MLP neurons of a small language model. Each row is named by its layer, matrix (up: input weights; down: output weights) and neuron, and shows model dimensions 96-191. Each number is 500 + 50 x the weight over its row's rms, rounded and kept within 0 to 999. Numbers have three digits each.
After each neuron's rows, "fires on" lists the tokens most often at its 100 highest values on Wikipedia text that the model never trained on. A number after a token or word is its count.

L10.up590:529517386384426424403387537495488542467576543572474548499591534491456442493414457469588518549460514519568471476541508509483420469459573540436505457458528520468512516505431497506568506481548508521605534598525513519521502449498524572475550437549503436562518493502486455453452520543439525503
L10.down590:496580591533406533457522521500623424495495514470512448555553465459448506461529507474517531575548500489516408458591475420618498533432494466478525479418451448539476477479506569529564451455492523486528521499489468496533469511592576528537484490443479539568423534501461478535455405438382549514
fires on: "s" 55, "p" 7, "mp" 7, "c" 4

L2.up304:467536504552392577482561472469537519459468473520482517455467505517525428452555677623531492400516457478517520498486541486491569563586575554450582568447490490441576579451540571537535458486567489532436497442565466506421465336480536558501494498504456472440577460494604452553493477522406448414
L2.down304:501522449507426548509556520619440523503564548537460468414469454576518477386439572510588471450571507544552459506457407501472500516510470537469466527533529488429500482522529459544484452466450542529544470509592445488344502458531488500411438539528550434460500598479496569477512526580493445525
fires on: "s" 21, " for" 17, " team" 7, "er" 6

L2.up54:566522549515480449391524496549486506422595488502481514561538497487480527504407484588554546539391545516474472460525564527596479501595537518439444454450581525519514466493481450358443578496455512479453468469429468509535495521420393589491501430505494493492528491595484452452590508594592565504
L2.down54:489492590494578443446520427436447464487534420491512524483445518510560572584557476487414523489541533550456513505458555536573461503485534506575505482508505447490515479571400528499583525488473471494477534439517432532565389560574503501566549572562471521507491564564535449584557538477394417550
fires on: "s" 17, "d" 17, "t" 11, "n" 10, "a" 9, "e" 9

L4.up537:489440518509520506457554483484451485511550533478427412417562504559653470424417510561461527483486498492508455438406484526487460350468486526450511434489493475453517508482508586508419505510579512528537533520383515369474619490475461452509489441520510321473537592457511527503522579468543527449
L4.down537:509562504550485585506464511531423448498505562526512493423523549489619577547560502519432418402494441459542536512478462539473461474507460473430482505502537535474572441438389539585542455510553450505598528516460638557507548482491535508550533500557521489488550557462545459430480533584464529521
fires on: " m" 28, " b" 19, " f" 17, " c" 15, "cr" 5, " gr" 4

L4.up252:594401536477481391512394573512464498437527568573532525514556486535487458508458496518476478524463535454493390509533530609515482521517474431540493540585503545422525596488453496525422522508468484543385528562473561525490593490520457442524533546439439525419468417511424401484471489449503431504
L4.down252:504528548604483507490509496428466455496410462471437472522534476442434509519468456542434447522505543513536599538544520506408459587485571475497417478493462593489506527510527459461530518536563634482456549502518513497491498441584496416468606489491563538447496526523540477477388556493466477610
fires on: "it" 21, "ve" 14, "u" 11, "i" 10, " of" 7, "t" 5

L11.up451:443518477463574472513481536469513562541527529494539439482489446396433449500443452393432434399477486514477595574527533520505468474519455526527476563429374481434500479445441427543558459444537445394523546522479503540505532506549502490477494523536450535500535449528495523524464478541541488489
L11.down451:489565522462498411513504456536495468505547528455388463469549372591434492476472451575460481492484404426406597406611530463520496569498554570617504605511520449498460388546544476458507495407454575289547471408512452471544500534472471578524476598525449508578527524471441514527495544516536484460
fires on: " (" 23, " \"" 17, "-" 11, ":" 11, "/" 8, "," 6

L2.up349:534470415544405504528499494486475523476455513379501461428523422502505415512417601534443554490494522517526518511480500522414480466459430438477481552445523567521447521473540508513528434578533527469491557516476511412491511524485574579502448490417527490454506497521391460566554622437577577449
L2.down349:568633431557431558507463504427489433559504459507462573438477488455500430387482518557443527520461497531508454485583472525442535511519527459535481438473476587554474502485482513600585526545513583520584471484543604454446488475443478452485548545537392518451561474536547489519486504502504512504
fires on: " P" 63, " b" 21, " v" 5

L12.up726:588407525509481477476488570523452478460536473388426574487493466567511593596563441458526576518490471509525479422470537500516521516452476431531504464477544494409469555511461474431524585475506562511450484587444434526482629576478558498579585503510505532465429465487444456541511502404509572487
L12.down726:523564523432449618491530547458560450497505554466520496459434450431453557504454595494522559506475517489497498438476321529468481479413531483582504513500533456528536431465580528496452513483566578484458558563480437515495491434537532403488479488506510471471550520545612547482488549425465561512
fires on: "h" 16, "f" 13, "o" 7, " O" 6, " Ma" 5, " F" 5

L3.up689:503481574482561477449554465534559555528426598464563505573484529542578433465535474388526505416515480440431475444494480428586554577515469539455529513515448568528566526483450604524440469490514448603491544514463423494491499388482488536565506504507572441423511499476484582557539499571434528514
L3.down689:498411503508496505414542495458553401451490459523536506499521485510512546483535435553605499505444429463529488499577510440485552546611518532455529509385485464495466432525432514652600499455518534503555501482471506466503509475545518491460551507576488447464527574490440402489393484490405505504
fires on: "d" 23, "ed" 23, " introduced" 6, "red" 5

L12.up739:526418536534551434539446486415573514445603411492456573477593448479517524537475535464520449544510418421507611382485479493501494500534521555519491477453501617468506465515525488451440464387585499475504409572551426465432564460515507535560467492491632538468472513438488472461528571551584555526
L12.down739:449497488480565491491564501495501539559441381403491484502416474463399562522498537426461543664532560462518444432519546567523543473485530555515452441537525427500558443555486467545457558406508465454430503500582441501563492498513517584608425499602412453470508469554557582553493506533479574580
fires on: " de" 17, "'" 15, "al" 7, "k" 6, "t" 5, "-" 4

L4.up479:479478458463563474445506574498439538545502506430412532503558509488574529593502566520516427530472512474520529520502509427583429548483509451515525430423553594548396572550536442390527545518554519506417581521520518423478484443551480494365512461565501461503598535406485498550498511466511547454
L4.down479:477517474435535518355592568463521483499600416525450553570593476473573427465476482532458508488429508477538554473476412548498492509539605512540443463439527462526580450442515499481544536529466542480456552535465492489484497535541511460557492526480475469465536417484487544560570481566430402529
fires on: "m" 17, "mi" 11, "ron" 8, "mar" 7, "n" 5, "mon" 4

L4.up746:585497517543391302565437544577459511561477402446517455528529472444629555515503595538487533487451448456553487493453576451469451510503567512507552524548464575524499517473474523431503440534474513426472471466452496567467462431509453472549532439444445503501475459550475378598552513531478571468
L4.down746:577510518510447517565430459502547497561499491544507436495510494482500422535531473459438561416458355542551495464538526505576520506520454461561539463533493503520549487416461434450461489566459572434457422476456603573485374468526496478435473368578519477588575506498487398528543492548458469480
fires on: "ä" 15, "ö" 11, "ca" 9, "ina" 9, "pha" 7, "us" 7

L4.up251:484507547485432560504512533508524519518493569521513548529510483499614469461466545562474471508506525424533604501445479531521456356537478468450362514425473456494571551531480530559543560555469553580396455446501576574453502469509434511527438490476495553416508456576461540487445526461528541574
L4.down251:533411510525518469501434464540419440497530515481427510469555476559544516550477575458490542592457557431498524568438603514480487396482507456495470418469453517504448524484494463550484558369445461412559518529515597504488594524497536492542576547532444489428569521479494507613483520521516477489
fires on: "d" 20, "t" 16, "la" 7, "b" 7, "st" 6, "ek" 5

L2.up132:488523531561449447398491432525532451474449483508506541398596513432451481416528482500475469566490463589529531479472495448577517457458382509521504427531437505536516392497521526513473447512506443490504510485504486526434625503556487689470514493461511484457495509459534442465557564492449484547
L2.down132:412551544484493588513510500532524382506551477493484431442530513504545475479499508437556620385501509499484472534540494488494587533512533533505492529460602503607574488522506495470413501480495554497589570526519509564501446495394475558498592441495425544500505554570445504446502482423466504469
fires on: "s" 20, "R" 11, "W" 10, "e" 8, "E" 7, "L" 6

L2.up651:443506449554442501506507506468475479530435450406453530525531532505551516479519445483549563492499521441521438498449545535504576484329499463470432525459448470462493510559353575500482529400462464538491551477457549526585475496458470507595481522472587485444440507482468544543477403564544535484
L2.down651:495602486479568514543474480525556542486552531508466484497458448465433619476535542576611505504504440574537454484484471434531411526609503521444588562494461480488464446493561476452466505463503521433539495469569453577526414619528413514501430440531504446598512513441489534408397447488487483479
fires on: "s" 42, " made" 10, "es" 6, "t" 6, "ts" 6, "ies" 5

L3.up713:501491520532488519556481463462526511449492572532513499450594471467475389514458574411505503498447539525627473490517532495397476570444468539477461550583534469516567463530514471513421506457405571502532534456407483494471472428557478507450537519471394487492500467498444542476494432620470604447
L3.down713:367464448472444515450445525535459557490497323475579646489498478454544528481455568439612506506377476557579473483534435509408509507469542550426458425526441586506493509590530554571482495562623532472551459468545585529445525502561466484461411549589606428499467490564541510482474475461426476518
fires on: "y" 28, "sion" 6, " by" 5, "an" 4, "ed" 4, "age" 4

L4.up473:389501527475559489526505437500458571538502502314456450535539544461571403555501567459455434509472507450420424558581563439564545485418496453588451460553499568485494495537551485438579477542561520561530463559447525514593527394437626566460536516546519532538505510497509505479542490497481472531
L4.down473:436514566536545566545503478615510532515554499590521512450486563449453414500430494509434491482477574510469447496518394562496460531498488543540544491435444613559539536370509544491546437456572504491432446489532490399457519569520509490472487344529472434505557488521478366490491495493471516548
fires on: "ran" 28, "ron" 19, "mar" 10, "ent" 5

L4.up95:508516535535452479535450455587411529512580560478498441474534522511502473520613469474479563536512527496462454479505487402616503494518543458473585538512473528620558598470574463522533415474527491555465463536492496382504506567550454532570485336499454457503498496466606567506519498433607554507
L4.down95:504529424526554360492540517476526518628448407578543435540527515575505442526586400502532453510408479494497403551492494512466405503444537451548472541546516420486564455500587474526455538473413441510464496537487487498511509436532528511479473426471453545552396475468565572580453465486582470508
fires on: "st" 12, "ic" 11, "un" 10, "lic" 9, "ric" 7, " ex" 7

L3.up441:505450536443421466558534441538454537531452491488457479556526484519476453522484447527476519509570514555494550460446460519427465464621458527722494491516557483473565446479479428544591516476477452570447407504496493517529517483428525496504528426484532482512537492485482519563445455521392523392
L3.down441:508416433523540553459504567480445557506604495491519536536556575485464496454478485582404571496483432479469548484487581449433460503522436578470500418440578447542560503454447514479517532389504446489619535420511582493488525492517425476428553454532519448546577574515558478493467498498489485445
fires on: " from" 17, "^{(" 12, " Website" 9, " no" 8, " $" 8

L6.up217:363508513519543564523520426466444474538483514509441537384534551462551505531429435514464474408430567536523494469541514436526425473483451531493470464456548530469486583501371496449536494534457502538458549546539511545612478474488465481504536339562499491522510531495453548541575466567480511498
L6.down217:539474508480484508506511550500587391556534384415467569574580476418500549541547557612490449535605494531489538476460419511551546489543541532425497471501510476557481557431536522548491544456527462398420492520482440566481401537572469445514435520517450572535500429523487463455508563587507564523
fires on: "ma" 16, "n" 14, "m" 13, " band" 13, "y" 9

L9.up501:582636564551502508451548420447516605521507456483552555499554407572474547532510523471607526467550481434565544444588500578452459500548581575427530499417448405487521512383541560484439490534488424436452533544581538494472527537436499465381476392464457465524476435510526486542552488497441470471
L9.down501:575539389526528597572419470490479562490387524535515543539502431491489504431533532475503471504436409493488558474506493463464481534512489561609474515473510424514628566510597551416574522489534453454504589526468555500435496451514524615529531447511504537591562442508514566509463534533511454442
fires on: "s" 19, "t" 15, "er" 4, "old" 4, "ac" 4, "ox" 4

L6.up559:548522461541637499509528558556465540426449543524430532569492489575598496506468502503432413513514543543390486463554554541535496491483484476474383425475517557474446494488520506443478537491390428480518539475434455518456622452440459576604537495510455525373456514517415431407522538590457550466
L6.down559:524511553416459596463504569580409473507569584495465521410426491518456533380524410536470561495436453464460548531465372447404482494480504515599555511565526490517561449475575453487559517521538478452434528491560613497500486396456453530452477499480502520488480461442596475488538460490572589414
fires on: " under" 24, "d" 17, "ad" 10, " Under" 7, "or" 4

L9.up664:447510562516629406439461566513455572585397476463440499518588457478519620549527410531491542463535499505436558561448459449548513489520575527507527494474554403512537554500455564452454484562377442469618513519469494522449501566564452549452490547433490491547545470441491450444451425566525493492
L9.down664:540533464500497626461461509430423571569526389472531544430552460424433545611423400528471483476520441556450558570508516499562470533537568683555515458539531520474565532531493524578474490455512511480528416461491525448421435593485483482515542433446413527562523461466551487537504531481474629476
fires on: "-" 45, "n" 11, " " 10, "v" 8, "f" 6, "d" 4

L4.up182:487427556534511477507545570529474475505516518363468533495536489475506583525515423512458478578468527393470367466519479430492448547558463525553448495453513426600555514527425497561522585479461546525533460512506473530447505550415471517527494505438491521588502454465467506555513578513383484421
L4.down182:453627509493423538529518542542501497439565518467428437493439604441525563508542482496509507478516525488446467535574536566438543588549437443494535413594478623481592522479586463433453392517461546570460469449516469511481473489566483453415549535559587538478509464524443570439497483506488483524
fires on: "ir" 16, "c" 14, "h" 10, "it" 5, "si" 4, "mit" 4

L3.up494:481464491462474538516541570475436509513515510364487543432481543510541505484526572431506508391470509578456452484416618397518422532473495462432503480499470459519478533461543455419582591560482503483520463580411454525526647426511521463524616464552482544584578537445381516517492511443428458523
L3.down494:488467462542510545487422578492482508501518474411478610575496502505429584453528534513509491485469503507452453436444479483530406532550474539515499458522491498480476399497512539496572477564538539468553414546442491466508552578461506467607564548496465527483561458500590450518519571506485480510
fires on: "f" 48, " far" 8, "har" 7

L9.up387:480482514481506524473452456570499573576517481474576491586510466555496548503611506484460551450512500533545496554518470451578603432497493473562467449454561527559479502432493574484508615373505527573561516567553454547497551489590452552524585429524526529539463463522481495498450442536452459531
L9.down387:466469533476420533492441522669452512487467544480582547545529541476430484478438578603539600520550585448553484537546506569419517481529551449480454473465476489461478483509501392513505492544495560570471507525528507467484550547461528456550498517534467570512527460530498605458514495371469380496
fires on: "ly" 26, " not" 7, " once" 6, " they" 5, " both" 4, " never" 4

L4.up764:475437440474492490544548618453445416513545512509530467502484569496474518530471428531495464488460495442574500537527568474397401368472511416484538507547441498467481476490427496483476532521342528475520489493445466521508648526511558488549530510422430417537449553513509507591519475459597638420
L4.down764:488470536478534612525529546465529546508482523542575507523483498483561494572480408534524577525503530552499508489422365570511549479495494499551503484530424489462513542474528464529447543407540516512574469539489468513550509593473427499484390515505552518538445547564521555431515515470549501557
fires on: "9" 31, "8" 15, "7" 9, "wa" 5, "e" 5

L9.up423:558543449514453533453445509503481523428459531509550510461462553556448410524510559480588415546398490483554448476476484409490465597511365553455528478523486533424548443501510509523564532435490550461492488479498556520456520528512553585511571471519491510597497408574489549479478540479552625579
L9.down423:403498549535524432501403505468513494608524501536534475480538482502460582538578509507456591439447533550372558582506452610539556567434564459579464470515545442500570477544505469545506558613504477572537406472497535512511487440501520487525544478440411539502479534435462474555453484540570445485
fires on: "9" 22, "8" 13, "2" 9, "o" 7, "y" 5, "si" 5

L4.up480:593516530478501470517500471426449424537376495444460505440652504592448400575462473537499456405486549509441534519481591585549526488531538487487551446507490585500549586462479493550518507545496550430517498513482502582548582384457436500496475451529521525532477507446525477525473520596545540503
L4.down480:503482489459528479478548476437438466579517539443406591511579549544473468466440467492437594502448507442508482466485492419591598458534564464544449465423630496453513509536455456469457533522474535487495516516537458456462512561579489527613475588559450451529457405464442483535534537537496422511
fires on: "ed" 20, "land" 11, "em" 9, " call" 7, " System" 5

L9.up38:542487467549560526513567536532475444508455527412446459490433570510583517578494537443567481469473566447429472459511505494482499509538467553538541516541525510517485525417469423414487511421497437530470526530551460426542484464397494463540511456587473606562513454451523487363572518542519452381
L9.down38:546482539523439481351502541488529457447419478561547543564442515592518526535381563527491552467518585483479493405550532570484487552532505450524488554411460480481542507569493451482474500498512563495552494529595508501433437457512573484546486428481506464517547512526496497531594567495503483459
fires on: "ri" 25, "-" 12, "le" 8, "e" 5, "hi" 5, " Le" 5

L2.up24:469539494479441516555534398464496477533510545474526402468469492622533505504499449359542563506464513489528479532503524508507508530460518531415488530481423583548429471504398523473529476423424476536469537557540501475485467448538484522561512417539520392483531499500503552484421398520496548523
L2.down24:425508455542472518502447547490473433524496430534481554499465540439511488527496493518631420522489500441547505493493515432458546493602538529468420544452443498521500516489494531609457486513506448507574449540507498561537583555579465523532488475564406506498449504473532486476472429461515459508
fires on: " made" 28, "s" 20, "ed" 9, "d" 6, "ts" 4, " offered" 4

L12.up556:375600433498488483460510395500495461494476517494556421488536465550395501518542563440602428573548348554475472479471489484497522478461594527554534502499353485408544444546461512500558599437540514489514483561485510466474603416525522491506492512433499485444480421448518452514509479443435460517
L12.down556:441478470440461476494438519530538433514497423470482513559472560469570454491496471487456484420452478482478489485495507469419442502533498540516560510540474485472437541445586494490511499582428507543486606562558449538586490602565533593562521478573439473530467512558552502478597437541502530540
fires on: " at" 17, "st" 9, "L" 7, "G" 7, "e" 7, " At" 5

L2.up562:308418477495476433490513525480538488469450507508563495532509410463441473460437465324499486436521450447477431510442495501465466584535493399537485561478530405484506500481560581464459550535514485535436534512502491644634589483488454491541537503436484512516502486397517463475578564554568561495
L2.down562:440550491575504463483493490422447547512576372492463405566511498493469403479479585483571558501501539407464500523512482474574512511511485455536557588410545520579493498504572475497533381575497518540471456515538555560575505379487432530420446469472455496479497525422662523536533528666501435487
fires on: "on" 15, "il" 14, "o" 8, "tro" 7, " two" 6, "ro" 5

L6.up422:489504551453512498466504540416608490594532495481506528443419516465545579518530469570424500498552477431460541390467418446533543476534511545458478497476503449431428491522527565536520452456513505457461557659508417511563512475497525590491519500499516508396570541537480490541524469530605472514
L6.down422:548484466441533497585436500576488474416459459550525460480657523487540538426445545450524555534524391458489503455581540501558411498502613511549427458607576498444512501502380513508513465414483466609512518471476514441462538528423484582547645470481569486499403463515503486498447488494424459540
fires on: "'" 33, "-" 13, "n" 11, "t" 9, "ly" 7, "c" 5

L4.up391:511523479528476498474537664515397401498514580464582535504574519475534545494416484477528412432608394476542562559489607473561505653530539456498551490372528515503498536577507498444514529542438577496472478493484540479491511497396466607526432575501474530520445468482476498499477440513505487463
L4.down391:488473474504421443503421456496504490672522578544456433475505564528457504477420493470483546525454485490517495596484497475536495537527499402508485489541529446509461480447502512535478540458512471448475588539560534474555543464516480517495523532411551506519529485573514498603539580413572405481
fires on: "le" 14, " Qu" 10, "t" 7, "qu" 7, "tri" 6, " Tri" 6

L6.up180:446444560528498518463418520453392492480471539460507494567529550512553372576528471573514438459455495480540467575425531497552448428508471594482486547545424480512571462510539481432494496469625472553481419457488405531544576486392396537471486462521487503398585590459549467552486487562510442523
L6.down180:552440510511571516437509595499499432454525430464638423462502611566542552508620523464550482566422546538408542480446592479478479465481425545435491455535465505485451468513397541465492492463532467571424479469417442528460501559474432435401526438557468491464530463565520449477535504591442493481
fires on: "lo" 14, " do" 14, " one" 11, "st" 6, " going" 5, "8" 5

L3.up669:481518501523489528434571494499513434446503516535399535549557419548481547542532576540541541598540520484540536463455525580580531474537446501480499524394549471433491602369486410518467494408497535461362490519538534423466510554505544447456414465446522521522494457575461476495515463416524455493
L3.down669:508529485445565530484411468434513487510517523467562535539447415505454545418499479546559481541425438467488490389539462533435452594434563439425568496483487472405482473503547581544473454516509605426498505530507510481593475531538509472402515580522523441571491597462460422557534551478534433530
fires on: "t" 30, "s" 22, "r" 11, "on" 6, "chan" 5

L10.up593:472440495491504372493474497517414550564403408507532593503471553538522480401572465508432514563399506561457489516463518492444464550466473501510495585431466456517538467498498515392435452567520438473456487474512535402494582563455476598417482436528460540498452565499507483464539458530522497549
L10.down593:398565486465531497439456542588504514555479440556474534428531500571545474463481476608509568510454526434408523446464481517467441428490452500520454535504497485499539495513451468428588487531515615476457586575459406486446461469532486429396436478444546518592457523512540503430541511519525488425
fires on: "t" 18, "er" 9, "or" 9, " over" 8, "s" 7, "d" 6

L6.up23:464519538536437489452454591538406511383441472438472514436492492474463463528466439519531480622488565512469559484534553469462542493538548459467478552555552522468504513489417531418430468474488461518474532456490489629531546441544398550511537470491426494546489534479537476498574470675537458531
L6.down23:450575475461485519548458510548428527494576520505537507588469464548422572495499543572513484592500517403487436612470593502501524449433447509538536460383414506498413487468519636517544446524529509592510477517491500493567442578484584432503589485506567567526559460502491501501404456438498587498
fires on: "s" 19, "or" 11, "al" 8, "y" 6, "ho" 6, "e" 5

L6.up357:480338546542518437529490583495499444527500550407455584595506516520415447526476504488493402478466516444464538483583519485526513523621499493435528415479578536513483536520419535512506537576585492510536494492483472470511497395498475468565504514408551542451455539465487477531455502376502492426
L6.down357:497497510449489429515544466437503445449527472503501587545536539485528466360542475538528447578515483519570557548403445528595523600422573561525517455539543548457559423430411527535484485530552532528578425503606514496455476434457581480487554505497492530504511521425421510538434540467575458446
fires on: " called" 20, " as" 10, " call" 7, "ed" 5, " consider" 4, " term" 4

L3.up32:631525570437520432485502414496469537485386462446495585549489526533544540502515461527519470508466456493476521452559402545502585440513591497417489553497468516554500464447430528475493461433470456665474483519565652512492488531492503498414495539478498488482463456537597471549488501471575492491
L3.down32:466526452562563462538489622577456526483459490547507525522499487564587528428532450434455557405508465461411499508499450525495493462530536488474522405483460483552434406524511630528443537494506423581467452595493559504472475511472423452582438462516517431545404489480413467420467514475466578614
fires on: "t" 15, "ed" 15, "y" 8, " performed" 7, "th" 7, "ten" 6

L4.up189:520518515539492509569479520587498497512520534474545553586533444532531519417474418465436427517464469462479409452498484429460549542519523536582614490478471459434526592530537385564412562390443603465421439573494493519512481615486524500459521504494460544536526440485504592515508525522517515485
L4.down189:564533475443515525519526469542588548537521504507486474535536568469422523531474453482458480518454523479570482516474498574550458505551470533452458525417453405581463458544481473438516550454450595467525592362433589490451484482556490573404584523497528575480496591500487604485457457518491489645
fires on: "or" 25, " be" 11, "ir" 9, " not" 6, "and" 5, "mit" 5

L2.up137:444503483439533517384450558450513511581435589474411635537445493499504536510463524574501420439482489551556511557421509563505471487528596493544500426490501447534466557560568483372531525484466538546394508474562546485556424524494476527478561530525560492490503407494358456536488562520438501519
L2.down137:483470545465658518447472455506405513562489506523457520473447508515500468408502411423536465482536564523523542434475490496454543500502507512554488504499443517386482575523444428489491434478532598555457474543419534546556483558471514525482560468448405515514511528422555559431467392505463424484
fires on: "t" 31, "m" 18, "n" 13, "ter" 7, "i" 5

L3.up436:481494512491496435396430561503398496574508436495471493448504567602497477519439475580482499512526476478497506454550500478507442382531499506537497502485436534531526531498477442475514525546432448502505544494515537466496505528370522544463544524477480576487483461529627406523542483536541564473
L3.down436:574546423512493531541486433541477481393548488542532477520487493565540483479487451430411632520557511535447476467533520458535550521586487493502489478427478482527517570548423469473511503574534510447564568395443539573455384574489639518574489474527482562527464605495403489497605585517434524492
fires on: "d" 15, "n" 14, " left" 11, " land" 6, "ad" 6, "an" 5

L3.up426:480594564615478475464483493567462555454461476507518486603517448418448519500441638459468487489508485478492526496602406393443542497498522453569594500405582456507466469548529528453503469410432485530463529561457481555500507465498470498430442502532490456558530450476497475547501608497480516455
L3.down426:543527458509481516433481496491501501471510504574520464566548589503495479441441435529496509502475523527462481554460527470532492516539499485412475450519483479559513515427604515571499528479516457459545488485477546430491430475531539528464464471426476508482470496447541513503479545498512463629
fires on: " of" 32, " Hu" 8, "ü" 7, "op" 5, "bo" 5

L3.up73:482530517512467579504457418502493603479443506465513491451496447526558448502510545436481524516424402597644614430472530428552568476473380514458511469576480479467511461578487521525561465401648514467538442582442586519494481539515487501500502525523439482560484485433510526521494495530567486605
L3.down73:508587474527503467486532576526495543458506474380553600453482515473471421446524533543496365457506512431548621449456562538476614522586438486447486482557526449385482478460438532569551517449449571530532485524508524567449508477434464478490486514508488577551405451520471542471500449460556486410
fires on: "0" 19, "ing" 12, " during" 12, "2" 8, "8" 6, "in" 5

L2.up156:441506519539503465507513484530591481472465468555455467505600472435473512444474528433541494535514495603373499435469487535525460469512440513502580496485540482530356491487506521498506555527446481447448505465480466505572581532493535574502568520500459550501563548465525475481531403535499593437
L2.down156:456584535538531576581490472461514521450450403490532472462528485500446541546477556545591459436531477530505505583528519450463521500461522482465543496533509596565566503534498424404508590511395431465539531601448438482532464569524512475495530382517480470513414526481554480590481609478539455538
fires on: "e" 28, "y" 18, "te" 9, "ft" 5, "s" 5

L4.up152:554487495485559475420428476527442558519518512451457557539450558513461372508604514496472475485533468494615557423536457502439421434555517525459430515441481410492501589552432549519447475530507529513407529452507645508511501481432464477372456488505438491445511578512446431494470527512479488487
L4.down152:393503558476524503519556553590533470422438410484574505478535581548547495539503504508532412497478556527503525471488621484546508559552464414436473497477478532542646550496491618485457489489435504355508597462457473490527474438480497628421520490451409464432437541487554433527490461552472558545
fires on: "d" 23, "y" 16, "t" 15, "ir" 12, "ig" 7, "n" 7

L4.up183:571509494499489522413368546564441494465464513545468518489604513561500423507545464367558447491545468482450540524473460538534469522564568462334508521536523534587479548512534500474561569491502496540490548463521654411490607562498502581478499455457429468481458476510513443506416478503529443521
L4.down183:477498491528527519483513502522599465421481474529515489526483509372441549468470488504494525509524515506506427544463468469450607529472553561527484484432455448545511469565520449473498552596494613393489556502536558359401440535467556430413561575498590498559509497559431470528470528497503547463
fires on: "it" 12, "tic" 11, "ut" 10, "ic" 9, "t" 5, "at" 5

L6.up237:550396433518577527466474517496450529478517533508479360553496484561577502525457471487483463478462532407492561433498437556532539573559522536496499474420479594520506514549527434453397539518512484493496543550550508480458548456533490568485477528484522471562601545503445403493469464522464497522
L6.down237:515486519492457570499445614533443422469531524537563402556472530448471565447507539491489434456565478444491485532387471468531551618494562542566557456450445478482520521521525510541504513480516427506531536518454558476520464443480508536506602496418478421532528623443469460610553469533488437519
fires on: "or" 13, "ent" 12, "od" 10, "ol" 8, "d" 7, "min" 6

L9.up477:473501448402485453468488420442593559514485499515547526548470525505459508480497497506473498479545559444524505535490451503525468527556370478549449460512479473629515582530455526460480652423517516641372421523489494564494497472486559548495498546576475510487575381378478537477508504521572536528
L9.down477:450527448471531487509465504540524498516567447421541510439570514486522468488531535497477520491506510483462524583439498501437537517563514461609546559501495500490511501424467491461491529479506468574451504421581483462477533561473554593481562406564526613405494394508489433517597507544586498484
fires on: "ly" 43, " first" 6, " officially" 6, " not" 4

L4.up284:510501559487518431412547500547418523453450527370545447497430521416418437515419538476402465434434447506575532526696526467494534489521474454472548490451579538461571533532496483482537520542378502437566410559548489447518520511483481577525500447455483461473541472454501461440516413508451564442
L4.down284:556492521542550454426547506420493501480650501495398515495522618544491478465522509570502522443464537518412435512429501473464510555538522500541545420444544514499410468537539528514479401479492544509501582475500472433418503450541546490481547552576525493568562505509504516486452522461505524546
fires on: "am" 23, "an" 22, "ar" 13, "as" 7, " of" 7, "op" 4

L4.up229:552476603421510456469474412545474466503484457538413458460567494519548499500482560441566447553543438490430529403487493460531547355552446402478515447522450438501469419490524499447507504508487448464476522433450487511466558594444496507558530411549525465522495512514535534448469435645574526551
L4.down229:534545520484619467456429463565506499552468463504470511600491419506547535502468554483468501483544498475379425521509496529529530541488518499404482467497368534489507561496507502433558488507529567450510509430457523518551545576498438557501477556437557493522468398590536479437525468532523420509
fires on: "on" 17, "t" 16, "d" 11, "ol" 8, "a" 8, " London" 6

L2.up750:431470467424495495483486503514492445498479566566572533440481538578485404506539493448405532509542506461597526442558531428460423435484485544459493559490480556498465492549488478550534527471480547478547504426531543516533526472521440564468502512494484463397513465482526506668518429533444508459
L2.down750:574609448434384418420514425533516531535520475521463606475454536538537522464540527470573491496508457462491527523496484487463467500527445566437544500492452448501541582455539512411533575427467651448518466482523573500487508553452490504459513455358479470501492527570460521590559503491469571408
fires on: "s" 27, " had" 17, "d" 7, "tain" 7, "n" 4, "si" 4

L3.up710:598459440513498472478434477455489481522550530488449528385527559447585587497524515450702471471476504501548480484472568527541430473541435446436532475427523557447512450492461375506514467495489433465592485502435468443458515508415510448427559512583412505447530484503433458460515498460531441472
L3.down710:413528391515504496533465555534494518473468505486414515524480471519429497499468482539435502476519506426504513550463447458535519525490497601555501522531620477570490510408519541463530464476531461501381442518506423491404465414420464508456478413488426506519583459565555460538521502483518535557
fires on: "le" 17, "en" 11, "or" 11, "y" 9, " Le" 8

L11.up465:470513494592526541506491459585476519496532537552481431540559496476553469571510438492483523483454538463485519478500511477516556506618456593498419485541487406409547579552473441478496485495468488535505457507517438458488561478526427585467523473478460454503558406409504468514531503568525529469
L11.down465:553493518514531507508420575509500565498576471521517473439546520441463521467475520540511465447374397584436497509476504533486478524506503547568515540414511589574547545445552420574538453488450463436531517518496430632488507494486468514510548518568378532411514524501488493483464440475545451473
fires on: " " 63, " best" 5

L3.up352:474519487471629472511577542437432504556517510459545417515575530494488504523489496388607490554396544515438533453524496521504474464476546461527498415534518461523479530526488456418499549423472503441506478455450452484426435523498550481508475493547503551513474515520498498486654595560607523512
L3.down352:629405615624475502535501492449575417482453465472512495556499466547473480387570457553444581465523491476531484494475479516440484535473517450569521505384519419553555459511571499536461478452396448424480539428527507504472532472530528428538617574510507452523492451462502334485447530442497473484
fires on: "e" 21, "d" 10, "l" 8, "ol" 8, "ll" 7